Weights of a small GPT-style language model, trained from scratch on English Wikipedia: biases, a variant of Muon for these matrices.
MLP neurons of a small language model. Each row is named by its layer, matrix (down: output weights) and neuron, and shows model dimensions 426-553. Each number is 128 + 24 x the weight over its row's rms, rounded and kept within 0 to 255.
A block is one neuron, or neurons of one layer that tend to fire together. After each block is what it responds to, as a language model described it from the Wikipedia text at the highest values.

L6.down153 [145 130 143 123 113 117 131 151 152 133 134 117  94 142 141 141 125 154 127 110 158 159 149 118 119 193  93 104 163 160 133 129 142 133 116 141 130  92 117 130 108 112 116 157  59  90  71  87 143 145 153 133 155 148 154 163 122 113 155 129 134 151 103 144 147 108 120 152 144 107 106 152 141 145 102 142 161 156 116 155 131 120 117 132 110 119  96 117 147 121 130 122 131 138  97 129 166 106 111 103  99 131  98 137 148 163 157 115 146  90 127 117  95  78  47 130 119 142 146 141 155 153 110 103 148  99 106 148]
L6.down215 [129 121 124 141 152 155 166  94 185 108 126 116 117 169 113 110 151 160 109 114 110 137 159  86 115 123  95 119 122 149 101 113 111 174  90 135 142 161 141 126 169 107 140 116 128 121 113 146 116 119 191 129 107 147 126 139 125 121 144 170 138 122 144 152 118  95 114 133 153 122 122 127 108 143 113 114 152 148 120 148 130  77 121 100 140 110 128 146 111 112 143 147  86 107 151 138 111 119 161  78 119 142 149 116 131 173  98 140 140 123 117 107 109 154  89 148 116 131 143 125 148  92 108 139 148 134 142 134]
L6.down317 [165 127 128  94 143 152  81 106 144 125 137 127 156 143 136 122 140 145 116 129 132 136 141 189 152 147 122  80 102 101 143 104 157 108 156  92 140  95 125 116 135 105 120 150 151  92 137  86 185 143 111 173  91 102  68 164 104 161 118 139 104 121 166 117 103 110  79 117 121 115 101 117  87 162  82  92 113 143  79 143  99 106 111 179 135  99  75 154 106 144 161 149 130 147 142 134 133 158 152 127 117 128 103 139 123  86 146 130 109 131 109 151 113 143 124 127 170 162 153 141 145 121 154 138 129 139 127 131]
L6.down618 [135 180 145 137 144 104 115 101 131 102 168 127  97  91 132  99 145 103 114 103 147 145 167 141 150  87 101 146 121 127 158  74  96 104  90 171 111  89 159 159 101 124 138 162 109 143 148  90 129 117 161 126 118 130  97 136 113 153 115 117 140  97 147 156 128 124 170 162 123 146 122 140 138 108  92 106 106 102 141 184 160 145 135 111 118 139 103  90 148 131 101 140 122 129 105 111 135 161 120  54 140 117 111 128 148 107  98 117 106 131 143 154 131 115 128 150 103  98 141 151 156 100 121 131 158  90 151 128]
L6.down631 [157 122 104 152 145 131 117 160 161 109 174 102 170 161 116 158 109 126 130 119 127 115 141 169 125  83 146  63 132 117  79 152  98 114 159 119  96 161 129 115 130 103 126 163 105 113  64  97 130 130  92 158 153 142 135 115 106 168 136 141  80 139 119  87 105 157 120 156 116 131 102 120 134 154 143 137 137 131 142 131 123 120 176 117 114 114 163 129 152 121 126 159 156 111 132 100 112 118 116 100 122 107 126 150 151 159 124 123 172 114 101 151 133 161  92  91 103 146  76 131 137 124 135 137 125 145  96 125]
L6.down1173 [132 113 108 113 205 120 158 139  82 140 147 157 124 134 124 123  96 170 170  97 134 141 119 170 125 118 107 160  91 106 126  78 176 134 110  71 124 105  99 148 128 129 102 106 100 119 105 143 143 128 144 159 133  82 155 129 129 119 175 102 170 176  93 149 147 104  99 158 129 124  71 108 107 187 102 112 117 108 136 179 161 169 163  97 139 132 120 115 136 154 156 131 103  90 109  96 118 141  99  96 102 102 123 112 106 142 154 118 119 112 131 131 120 119 148 145 142 135 136 105 168 114  92 126 130 102 105 187]
L6.down2197 [110 152 127 133 156 112 140 128  99 139 156 113 113 143  90 142 107 145 156  99 177 179 124 140 125 119 161 149  90 108 105 111 134 156 119 111 164 103  87 171 107 126 123 193 144 109 145 105  97 154 128 106 111 113 102  99 133 103 144 128  97 183 119 163 144 114 125 105 155 131 105 104 161 139  86 115 104 144 131 143 110 105  67  78 136 121 133 122 144 160  99 121 128 130 137 135  95 130 143 128 140 127 113 124 161 153 180 172 120 104 102 149 134 123 146 126 166 103 122 171 198 161 118 118 138 129 109 114]
L6.down2318 [115 119 101 102 188 148 125  89 143 124 154  79 139  96 152 121 103 117 115 159 131 103 119 117 114 166 150 111 164 134 128  88 158 119 149 126 115 125 137 152 106 125  94 132 101 135 122 117 134 114 166 178  82 122 131 136 154 112 121 141 152 137 139 167 142 130 159 107 103 149 152 154 148 103 123 104  99 152 132 158 111  96 132 126 121 124 144 110 144 124 126 130  83 155 146  93  99 179 116 116 156 143 166 137 176 107 110 127 130 151 128 136  88 159 124 123 108 102 141 138 139 127 148 125 124 159 158 102]
Description: Word-initial letter b. A lone "b" or "B" token opening a longer word split into pieces, often after "a" or "the": bothered, bibliography, bencher, Bogusławski.

L3.down96 [117 118 158 159 123 107  73 116 117 141 148 111 109 114 121 152  97 142 113  97 135  87 133 167 135 158 123 114 140 129 147 130  76 135 122 148 108 116  96 202 109  87 127 130 108 163 127 122 109 105 111 136 126 149 112 121 110 143 115 101 143 141 127 118 142 102  97 162 138 121 124 125 130 114 130 136 134  86 104 131 120 143 130 135 130 126 155 106 137 158 144 121 115 139 175 142 135 121  64 137 107 136 127 114 151 133 122 150  89 120 116 127 145 182 133 168 157 169 135 148 155 118 144 146  99 112 149 102]
L3.down281 [151 131 127 146 123  78 134 137 159 143 118 102 136 109 173  92 148 148 111 107 117 151 109 147 133 155 155 150 127 107 111 154 148 128 168 129 158 172 108 100 105 106  97 144 111 111  85 109 118 142 128 119  93 128 111 144  75 147 118 122 124 121 138 111 165 134  51 127 168 124 121 117 123 119 109  89 108 142 116 163  77 153  91 169 159 133 157 111 173 149 130 156 156 131 154 120 145 102  97 123 140 146  97 123 111 111 100 158 158 175 132 138 107 118 124 125 183 132 107 133 112 163 119 140  89 150 116  99]
L3.down574 [125 133 147 124 170 125 102 147 159 127 127 101 133 140 136 105 108 138 106  90  83 161 132  81 151 131 117 145 140 165 153 105 109 117 122 138 150 142 138 149  91 142 146 151 112 107 114 122 122 100 139 127 127 133 108 101  92 133 142 132 137 142 167 142  93 152 127 117 138 110 119 123 145 108 122 112 117  85  88 185 123 141 139 165 110  60 102 124 126 172 121 118 154 104 147 120 123 135  98 169 100 143 140 157 140 103 117 114 193 127 120 168 117 101  94 126 177 131 141 121 135 118 101 140 118 105  97 113]
L3.down621 [ 99 162 155 157 127 123 119 142 123 126 142 166 153 140 145 111 148  95 100  93 150  91 141 148 156 133 150 123 123 102 117  88 143 111 115 132 151 137 136 130 129 132 125 169  78 187 142 132  91 170 139  66 122 122 167 131 132 146 101  67 122 213 149 112 129 174 141 161 123 151 154 103 125 162  84 118 135  99 110 129 128  96 108 144 152 168  44  76 134 122 138 121 157 143 173 117 119 142 140 101 146 134 124 138 137 111  88 184 159 130 178 155 126 130 147 109 175 145 147  92 162 127 119 159 127 118 136 151]
L3.down679 [139 128  97 139 113  80 141 132 133 139 140 124 132  98 125 124 117 151 118 111 186 140 162 135 134 116 117 197  97 111 110 127 108 133 128 138 141 136 112 104 111 123 106 116 136 113 137 158 135 124 128 109 136 140 131 100 159 149  96 161 159 160 150 140 121  90  63 120 118 122 110 154 137 109 109 148 135 131  96 161 137 162 125 129 128 106 130 146 132 152 178 168 138 143 166 118 165  97 117 132 142 150 132  95 173 179 183 127  82 120 117 147 171 137 113 146 164 133 165 113 156 109  89 140 165 130  99 115]
L3.down894 [139 178 134 138 114 103 141 102 132 115 132 121 113 109 110 104  88 180  91  84 145 103 133 139 112 140 166 106 118 159  92 120 123 141 141  99 132 144 169 134 139 123 140 143 141 138  88 130 146 160  97 123 127 149 170 136 132 142 143 150  82  96 148 111 151 105 180 183 139 105 155  96 118 135 126  96 129 116 117 119 137 141 133 132 106 136 129 125 145 111  67 110 126 164 144 144 162  89 111 109 110 142 127 123 149 157 120 174 140 192 126 112 152 101 122 145 120 114 121 116 171 126 124 113  55 118  94 155]
L3.down2026 [169 116 124 126 153 145 148 132 114 100 130 145 112 135  69 141 142 133 144  93 123 149 145 137  87 139 132 138 112 124 144 117 105 143 113 156 125 134 176 137 117  87 187 131 150 161 146 124 112 133 105 166 167 127 151 119 141 116 130 148 165 122 126 109 123 130 107  91 101 129 106 146 163 109  69 125 103 114 110 147 130 143 137 128 121 131 135 106 109  93 159 143 140 134 118 158 154 107 124 120 122 119 134 102 179 137 137  91 124 145 149  96 117 104 130 142 136 133 115 138 120  85 121 147 109 156 126 143]
L3.down2289 [103 111 122 110 100 134 153 139 133 134 130  83 132 151 146 138 151 146 111 151 127 103  89 119 169 116 157 130 132 147 169 122 123 128 133 129 139 111 149 180 151  96 100 147 108 179  86 157 115 115 136 149 111 146  96 179 146 100 154 113 125 110 131  89 107  78 115 127 146 158 130 176 117 138  80  94 118 121 112 169 119  92 123 100 172 116 150 133 134 126 141 126  67 147 128 138 172 115  97  92 128 202 116 126 135 134  96 146 101 100 131 113 148  93 112 124 122 137 129  99 143 121 151 123 116 147 148 105]
Description: Number separator punctuation. Separators inside numbers, chiefly the colon in track durations and clock times (3:37, 1:15 pm), plus commas in vote counts, degree signs in coordinates, and non-Latin bytes after an opening parenthesis.

L6.down213 [131 137 143 132 124  91 116 136 129 142 126 127 180 128 148 147  81 114 117 100 129 109 141 143 106 127 103 155 152 139 115 131 130 117 140 125 173 106 149  96 168 117 109 122 117 112 126 118 133 124 104  82  95 148 154  95 125 161 127 130 146 117 108  53 131 104 154 110 150 116  85 149 102 165 108 116  97 142 141 164 123 174 141 132 149 158 144 118 127  98 171 107 144 168 119  91 129 103 150  99 159  97  81 106 103 132 139 133 112 120 147  86 160 134 113 120 114 158 156 121 129 115 137 107 154 137 119  93]
L6.down299 [158  99  99 128 149 136 138 119 127 107  94 105  80 122 111 142 125 129 115 116 107 162 153 160 171 126 101  94 124  93 126 128 121 127  90 194  77 156 163 124 166 113 107 110 123  95 126 143 174 164 107 115  95 110 127 132 132 127 139 112 140 157 124 101 137  95 113 112 142 138 146 131 153 115 149 141 144 150 134 111 143 169 118 146 118 133 145 100 159 111 167 141 119 124 119 137  88 102 169 115 108 122 131 124 171 110 130 101 147 168 122 140  99 120 120  75 107 203 152  85 153 103  96 141 143 118 133 139]
L6.down357 [ 98 135 124  92  83 117 114 146 179 122 120 117 112 160 120 141 154  97 110 119 104 125 109 142 134 134 107 122 159 126 109 127 119 103 149  99 130 118  98 111 130 104  73 135  94 117 144 112 112 105  96 102 127 128 114 179 111 144 165 108 194 142  94 104  91 112 110 131 150 149 144 128 126 153 149 134 151 167 124 159 142 119 150 119 103  89  96 110 152 108 135 119 122 125 106 150 166 171 174 160 131 127 112 127 153 155 148 158 135 106 160 113 144 130 149 136 121 129 102 132 147 161 123 162  87 119 117 121]
L6.down492 [124  89  93 140 145 141  72 188 111 110 138 110 127 141 109 112 119 145 142 117 156  83 126 153 123 123 120 112 129 151 102 152 155 140 128  85 136 121 122 101 149 131 146 138 105  84 149 126 102 126 122  91 115  85 146 142 163 120 147 141 135 102 169 135 142 138 107  95  90 137 129 105 144 157 120 141 136 128 122 142 177 109 142 150 136 156 183 105 139 113  72 118  98 135  78  96 158 105  54 163 119 140 165 148 106 137 148 126 161 131 150 125 137 117 138 158 155 100 115 147 129 136  82 145  94  73  87 164]
L6.down1083 [153 121 123 111 171 118 141 128 138 128 112 122 136 149 114  81 119 102 127 102  52 130 110 168 146  98 109 100 107 103 145 138 127 145 130 100 134 148 128 140 112 129 127 130 158 148 128 120 116 110 145 117  86 126 154 104 145 120 197  90 173 123  98 149 117 101 171  89 122  95 143 147 149 151 155 140 106 114 129 106 141 136  81  80 141  80 150  79 100  88 129 102 181 135 107 112 103 111 131 136 125 148 129 143 150 173  74 155 151 126 105  90 136 136  75 112  78  75 143 101 110 173 166 140  98  98 167 102]
L6.down1421 [ 98 150 104 113 115  93 145 155 130 150  86 152  87 154 154 164 115 158 158 107 151  90  77 126 110 131 133 114 149 196 116  90 125 101 171 138 165 110 165 114 134 150 112 168 152 104 144 170 133  92 155 160 131 138 128  96 101  61 129 111 178 171 104 132 111 149 157 126 148  93 192 120 139 147 141  91 142 143 146 131 109 186 139 149 159 170  71 161 103 139 113 116 135 118 116 123 139 133 115 102 193 157 101 138 115  99  97 131 146 137 148 145 105 120 133  72 139 110 138 110 100 158 118 145 146 130 157 137]
L6.down1648 [ 93 138  91 175 161 123 132 141 105 113 116 139 188 124 151 157 129 153 148  65 111 104 121 140 143  99 131 120 166 107 145 144 130  91 136 100 167 120 135 128  87 125 137 138 110 120 125 140 176 130 136 132  84 151 104 136  87 149 118 131  91 158 166 125 100 109 135 125 116 139 121 131 130 121 156 139 101 124 139 119 136 124 124 124 105 129 110 128 119 144 184 150 137 126 147 109 128 134 129 124 126  93 150 128 154  92 133 153 168 120 116 131 100  93 141 107 144 168 125 129  97 148 149 150 149 145 124 135]
L6.down2017 [119 149  96 125 163  93 110 138  95 126 132 115 132  98 174 134 110 172 114 111 130 141 113 135 109 127 127 106 143  82 127 103 114  99 123 164 124 125 118 116 131 132 127 148 136 129 129 136 136 158 134 128 156 114 139 141 102 118 123  93 169 132 105 115 128 112 114  99 154 118  78 157 123 107 105 114 125 165 144  57 147 124 132  89 132 121 102 140 119  83 117 116 121  92 135 126 112 108 114 129 130 155 108 109 140 103  91 145 141 134 122 168 115 125 136 130 138 126 124 145 127 119  95 121  96 140 124 131]
Description: Partitive "of" after quantifiers. The word "of" after quantity words like many, some, one, part, out, none, as in "many of which"; weaker on other prepositions and mid-word verb pieces.

L2.down711 [133 196 133 141 156 148 139 168 137 145 187 146 135 136 136 130 136 102 130 152  85 127 125 103 144 151 136 127 174  85 128  88 157 127 122 165 121 118 172 168 115 101  63 119 120 121 128 127 123 137 117 121 145 132 138 107 105 168 132 102 119 125 111 111  99 156 146 113 171 106 152 136 141 117 143 156 117  99 191  56 139 174 165 131 143 172 157 167 171  80 159 138  93  97 156 142 163 159 106  81 116  96 154 131 139 154 144 146 128 125 147 120 131 145 173  74  87 144 110 114 142 139 135 123 130 128 146 115]
Description: Mid-word fragments and "of". Second or third pieces inside split words, mostly names and sports teams (R-az-orbacks, B-ol-ton, Y-ur-iy); also "of" after percentages or "one", and "following".

L3.down885 [124 143 177 134 136 108 144 148 133  79 187 142 101 122 163 134 123 102  84  65 124 162 121 121 130 138 104 143 125 105 126 144 155  92 133 144 133 126  98  88 105 108 163 129 142 141 132 139 109 154  98 156 174  89 139 141 155 120  94 149 119 156 141 157 116 150 109 151 139 136 120 102 129 167 102 177 136 131 136  57 132 114 144 140 168 133 137 127 150 112 103 147  92 118 138 125 117 147 128 167 105 142 130 131 162 178 119  86 154 154 106 142 138 148 139 111 123 105 137 129 117 140 149  63 162 126  94 126]
L3.down1128 [125 143 132 135 103 128 105 160 114 133 117  78 120 109 154 100 137 162 124 125 100 155 149 150 158 156 132 149 134 115 146 101  83 147 110 139 167 130 142 147 164 106 187 145 128 101 112 151 128 118  94 143  90  90 133 122 122 124  90 149 137  87  97 116 127 106 131 142 144 156 120 105 126 147 135 114  99 146  86 103 150 139 162 107 143 117 120 151 139  89 148  94 113 118 175 128 135 113 177 146 138  94 166 172 156 162 124 163 147 116 123  96 117 117 119 109 135 142 143 129 157 170 126  89 108 105 116 146]
L3.down1284 [119 113 128 135 144 138 125 167 119 116  99 140 128 117 177 170 146 116 157 137 123  93 153 112 159 159 101 124 142 107 128 101 114  98 125 146  89 142 134 137 147 177 155 142  97 147 118 155 137 153 102 177 128 126 123 106 171 138 127 181 108 123 114  82 145 132  90 167 185  84 148 161 101 105 146  95 109 172 103 137 118 109  98  90 157 125 128 144 132 126 123 138 127 136  86 134 134 137 125 115 121 122 107 113 161 115 140 135 105  89 126 127 124 124 133  88 155 145 151 125 159 185 118 110 124 101 121 170]
L3.down1298 [ 94 106 159 137 149 147 114 139 123 102  91 148 149 106 133 134  96 111 134 134 126 129 137 114 181 123 131 111 165 131 116  98 145  82 138 136 148  65 110 152 115 138 144 131 129  76 155 127 129 138 139 159 111  61 119 134 117 110  93 137 127 143  94 155 104 146 164 149 139 136 110 150 143 135 110 126 107 116 147 135 127 113 148 106  77 141 165 131 157 129 141 139 111 142 115 101  82 112 181 118 131 148 107 126 182 192 133 131 145 115 155 155 170 114 122 156 100 164 140 158 111 128 116 113 199 148 141 126]
L3.down1441 [172 131 160  79  96 149 119 179  92 110 124 130 170 129 151 156  77  99 119 143 163 109 140 168 145  84 135 139 160  99 120 126 141  97 134 151 107 117  98 122 188 126 116 141 110 126 137 121 155 149 132 110 114  96 119 123 139 158 104 106 101 126 129 150 119 100 118 131 101  83 151 123 123 127 130 147 121 155 125 113 139 124 157 116 183 116 111 123 162 118 154 146 142 129 137 110 136 128 166 132 123 138 127 121 137 167 181  88  91 121 148 114 134 113 128 150 143 121 158 106  82 173 170  91 158 112 103 124]
L3.down1461 [141 164 163 126 117 139 111 123  88 136 144 118 130 136 177 141 144 127 136 101 129 114 121  94 137 150 136 139 114 109 135 136 148 128 165  90 137 123  96  93 122  89 129 176 108 111 125 131 184 162 121 153 134 121  91 166 107  99 136 119 101 144 124 168  99 125 171 130 108 157 135 124 138 134 131  92 138 186 167 108  66 130 159 103 106 152 127 140 156 115 143 152 114  89 147 112 121 114 104 155  59 129 160 177 170 165 117 154 143 131 119 170 152 106  86 127 171 143 104  64 135 112 173 108 178 143 118 149]
L3.down1684 [149 130 131  97 135 108 106 175 142 108 159 159  89 118 143  79 113 111 147 137 124 143 174 133 109 141 106  96 172  95 131 161 148 146 152 155 167 123 107 153 113 160 161 165  91 133 131 121 125 143  88 129 139 108 126 138 126  83 134 177 106 153 132 155 108 119 137 154 101 127  72 155 117 155 119 108 107 168  98 125 102 120 164 142  95 148 146 140 143 105 168 117 120 113 164 134 103 110 158 151  76 133 104 115 160 102 114 131 136 106 135 114 109 129 144 108 115 138 131 156 141 122 129  97  95 163 154 118]
L3.down2464 [111 138 151 118 119 135 137 176 114 168 164 175 140 147  79 107 125  91 128  78 133  99 138 137  96 144 124 120 119 131 110  84 127  96 112 120 152 117 120  99 122 125 142 138 142 127 119 147 133 112 168  89 109 117 129 115 107 174 143 145 139 118 150 139 100 130 154 162 142 111 147 133 119  86 107  93 152 132 107 131 167 122 143 111 106 115 103 131 128  97 111 111 156  99 158 123 121 164 108 123 184 126  99 122 173 138 141 139 149 121 156 119 188 100 133 127 164 128 144  99 127 147 111 122 159  52 113 135]
Description: Years in dates and tables. Four-digit years after a month or table bar, as in May 2022, = 2014 season; also word-final suffix pieces like -ement, -ance.

L6.down244 [121 120 137  83 125  83  96 183 119 173 128 106 130 125 174 121 117 133 108  91 147 133 147 162 129 139 150 153 136  99 134 128 156 142 128 153 124 153 126 118 131 131 180  91 111 136 132 127 128 134  94 145  95 116 105 102  91 156 132 136 163 143 140  91 127 168 136 130 168 148 121 137 116 110  93 135 157 138 125 146 126 143 201 120 147 117 111 153  90 109 160 126 128  96 107 124 121 122 162  98 117 145 139 115 104 105 128 151 148 124 140 117 152 101 127  70 118  69 102 115 125 133 128 156 136 127 139 139]
L6.down353 [ 70 150 142 132 146 128 110 182 114 117 106  98 123 125 141 148 137 133  97  96 146 144  83 110 149 149  52 110 142  89 135 108 164 138 124 149 115  90 166 179 130 113  89 116  99  98 154 110 155 161 123 132 107 142 133 141 104 120 130 146 141 140 128 116 103 131 141 126 124 112  76 143 155 107 124  96 146 178 137 113 110 161 101 124  79  97 159 107 159 131  98 111 200  93  89 149 120 144 100 108  96 111 160  99 157 153 182 118 187  86  94 126 122 158 150 108  98 157 113 127 131 137 121 160 118 173 166 151]
L6.down388 [145 158 105 142 139 122 104 126 130 130 138  95 102 158 131 109 109 111 136 116 154 151 104 144 146 117 136  94 131 131 147 101 131 100 107 138 111 113 125 105 129 105 126  78 108 123 121 140 172 123 151 110 180 105 163 142 148 143  96 127 104 110 165 117 115 143 151 106 183 145 138 165 155 124 115 118 156 107 144 166 129 117 133 134 184 126 100 129 134 106 131 128 116 114 114 150 131  98  72  97 123 153 130 148 129 134 186 133  93 111 119 127 109 124 136 156 129 127 114 128 116 108 124 106 145 135  87  63]
L6.down978 [130 136 102 154 140 136 128 130 100 158 135 126 112 173  99 151 147 137  81 139 103 114 106 113 114 144 151 126 127 112 112 106  71 198 138 137 164 137 110 158 131 123  98 131  73 148 129 149 116 142 138  95 130 127 145 114 106 118 112 187 148  74 120 116 146 135 159 118 156 134 166 145 116 127 111 129  99 137 108 164 100 119 132 163 159 181 122 155 117  88 152 113 141 171 136 139 123 166 104  99 134 109 134 166  91 125 117 122 148 124 123 133 132 146 103  93 141 133 107 116 140 152 120 109 100 158 133 136]
L6.down1439 [162 144 124 134 104 158 110 113 118 115 111 112 117 117 108 139 133 108 141 116 137 125 150 102 136 139 161  81 104 126 137  91 113 127 149  89 155 110 118 110 172  81 145 157 117  98  84  65 117 111 121 112 122 148 115 137 141 102  70 144 115 132 131 133 118 115 118  86 132 110 105 167 151  85 122 113 162 107 164 104 138 102 147 132 103 111 107 125 157 160 152 103 140 147 141 115 135 117 132 156 153 151 158 167 151 158 147 116 122  95 142 174 122 144 136 115 103 167 173 120 148 142 134 124  91 149 144  93]
L6.down2009 [150 152 110 137 135 189 153 144  89 126 135 139 102 120 138 121 107 133 146 100 136 123 136  97 103 128 113 100 119 106 138 134 104 107  94 158 117 140 127 135 126 128 111 151 108 118 126  95 117 105 102 112 136 146 109 154  75  95  85 116 133 171  90 106 157 170  89  94 117 142 141 135 132 123 157  92 195 143 120  98 126 135 161 146  94 156 129 129 148 128 130 126 126 156 138 103 124 162 143 134  95 165 133 145 124 157 132 132 172 136 133 164 135 144 141 119 159 122 134 167 177 148  92 144  99  84 137 144]
L6.down2421 [ 89 168 131 127 137 149 189 135 108 147 146 132 139 110 102 123 123 153 114 136 125  92  97 151 116  86 107  68 110 124 122 131  76 120 114 114 129 138  91 118 135 135 170 110 166 128 139 128 151  98 122 102 178 141 120 121 115 116 124 143 131 158 109 114 136 143 162  94 134 158 133 133 131  98 154 127 149 156 140 150 155  73 158 119 149 107 124 150 116 106 172 124 117 149 139 123 145  99 151 148  94 118 130 142 135 111  96 112 125 142 138 159 155 116 154 167 120 138 149 115 108 136 125 122  85 165 151  75]
L6.down2510 [ 81 126 141 128 103 102 112 155 145 133 115 123 147 159 104 124 159 125 132 116 130 123 139 129 122 167 134 103 112  81  86  99 138 142 126 159 108 114  82 123 139 143 123  95 152 141 117 140 143 122 161 126 133 178 105 103 149 112 124 149 104 109 142 146  99 107  72 125 137 115 122 110 137 121  76 146  82  92 110 191 112 143 106 159  74 115 105 154 136  94 163 105 123  94 139  93 113 122 118 135 108  98 171 131 142 179 147 191 138 119 151 106 154 150 147 101 121 132  96 130 142 143  98 102 136 114 150 115]
Description: Year token in dates. Year numbers or their final piece completing a date or time expression, after a month, from, since, or late, e.g. May 6, 2022; from 2015; late 1960s.

L2.down2516 [131 104  84 136  98 156 143 112 162 149 152 113 179 156 145 163 104 105 104 133 127 116  81 116 159 160 111 135 102  97  80 144 117 167 151 106  97 115 184 134 119 137 185 166 153 163 139 132 120 129 150 115 134 159  76 117 128 149  79 113 139  76 113 113  87  60 114 112 112 119 111 124  92 148 165  90  83 125 139 174 122 127 116 123 144 139  68 193 116 105 162 185  92  88 132 129 193 110 135 149 120  87 106 133 129 158 126 146 149 128 130  94 121  94 137  88 120 121 126 116  96 131 131 100 130 114  99 115]
Description: Year numbers in text. Four-digit years or their last digits after "19"/"18", in dates, lifespans, tables and "In 1998," openings, plus occasional heading words.

L3.down344 [159 106 135 160 101 162 181 109  80 127 125 108 157 132 145 122  61 145 136 123 172 170  89  90 121 138 130 137 164 142 146 106 139 136 135 153 141 120 148 121 112 139 144  91 130 117  98 132 151 150 145 141 160 143 150 172 160 127 168  96 122 139 130 142 165 132 164 107 115 140 152 123 142 156 122 124  95 102 139 144 160 104 151 169 127  95 107 113 156  92 152 169 122 159 148  99  99 111 164 124 169 103 147 113 122 130 144 148 122 111 135 144  87 100 177 160 107 111 118 159 106 144 145 136 124 157 114 111]
L3.down352 [135 156 109 147 103  95 161 145 105 113 145  73 122 140 121  95 139  82 132  91 154 111  82 101 178 116  97 146 127 127 122 110 141  95 159 158 100 147  95 108 167 115 179 117 124 130 147 102 134 169 182 154 105 135 129 141 109 117 102 144 118 170 123 116  96 114  80 134 132  69 133 127  74 134 118 139 144 120 116 125 140  97 120 129 151 129 154 124 132  70 147 170 156  98  79 143 146 122 105 151  86 112 186 115 133 131 146 105 126 126 123 106 143 162 159 145 125 131  91 148 134 158 121 117 117 162 124 123]
L3.down787 [177 145 131 121 110 129 160 151 139 126 171 117 164 129 148 149 173 142 115 122 105  98 133 161 116 146 134 135 132 181 148 146 130 125 156 127 147 111 138 186 151 108 146 118 148 119 184 116  87  92 133 160 112 128 128 128 117 103 134 106 142 118 139 124 118  86 163 127 152  84 144 117 100 100 161 145 134 150 117 115  98 104 136 145 110  65 153  99 128 104 116 135 127 124 117 152 113 132 132 170  98  92 122  74 138 123 107 110 111 121  80 141 104 171 124 119 156 100 160 153 103  66 119 129 152 121 163 119]
L3.down836 [143 146  70 121 141 123 184 109 156 118 126 103 120 135 110 121 137  98 132  98 124 104 102 157 139 127 132 134 130  94 119 108 155 137 104 132 127  93  84 138 133 102 151 143 125 155 133 116 137 143  94 149 133 115 149 123 127  93 103 126 163 143 133 118 122  98 159 149 111  91 166  57  86 138 114 173 146 158 112 116 169  79 118 130 153 152 124  96 141 117 165 149 137 141 158 136 120  95 121 118 144 170 147 138 145 154  99 136 151 188 117 134 151 122 111 141 117 115 122 106  71 132 147 149 206  78 165 109]
L3.down907 [122 155 144 146 110 136 126 158  81 202 125 131 120 122 162 124 109 125 192 112 179 120 116 138 112 141 124 144 154 106 124 131 126 128 156 165 145 135 126 152 155  84 154  91 125  93 112 103 149 119 110  98  92 156 134  74 143 129  85 173 112 140 161 121  97 151 131 153 110 104  97 147 131 100 143 128 153 145 172 182 104 120 144  94 170 151 159 138 124 144 158 135 150 127 110 102 107 109 142 128  82 131 168 136 169 132 147 110 108 124 116 115 176  91 174 114 135 127 136  87 119 152 144 129 139 158 135 127]
L3.down939 [128 146 148 123 151 126 141 117  98  96 152 105 155 124 160  99  95 149 154 115 102  79 119 172 156 149 110 144 136 144 117 180 157 116 130 114 139 160 122 107 155 119 143 160 115 165  83 154 155  97 137 148 107 128  99 133 134  99 117 125 123 105 120 116 177 133 142 144 129 102 147 130 124 113 115 138  81 107 186 170 164 104 104 123  96 119 140 116 136 111 143 115 147 112 105 140 172 178 115 126 110 139 113 110 113 129 127 129 130 116 135 143 102 124 157 125 141 172 108 133 127 127 114 147 120 121 159 127]
L3.down1232 [161 121 119 150  99 135 121  73 150 129 102 121  99 123 139 178  91 149 119 106 109 132 151 128  58  72  86 120 135 136  96 125 147 121  88 100 134 145 146 158 166 129 136 125 141 124 135 126 108 134 146 147  96 128 104  81 111 152 139 120 149 155 113 155 131 168 120  73 170 157 145 151 121 139 161 124 102 146  89  78 116 134 133 146 127 120 141 107 115 117 112 144 128 153 135 185 203 160 109 123 116 124 148 146 113 129 125 125 115 117 120 136 140 114 144 136 131  98 101  95 119 101  92 111 173 126 124 139]
L3.down1332 [149 180 153 166 104 123 133 171 134 126 106 104 116 170 195 156 146 193 124 108 137 117 119 117 155 124 122 131 133 120 141 169 134 173 146 147 112 179 144 120 109 112 106 139 134 115 126  77 117 121 146 175  97 113 127 146 137 146 102 119 131 105 120 178 128 174 117 146 171  95 114 126  95 142 131 151 152  99 129 141 122  78 100 125 113 122 123 116 171 129 161 109 133 118 140 138 153 136 105 141 192 130 139 116 103  79 173 170 144 134 120 134 108 106 158 143 157 125 112 131 177 101 132 135 125  91 136 124]
Description: Partitive "of" after quantifiers. The word of right after a quantity or portion word, as in most of, much of, the rest of, and part of; also % in percentages.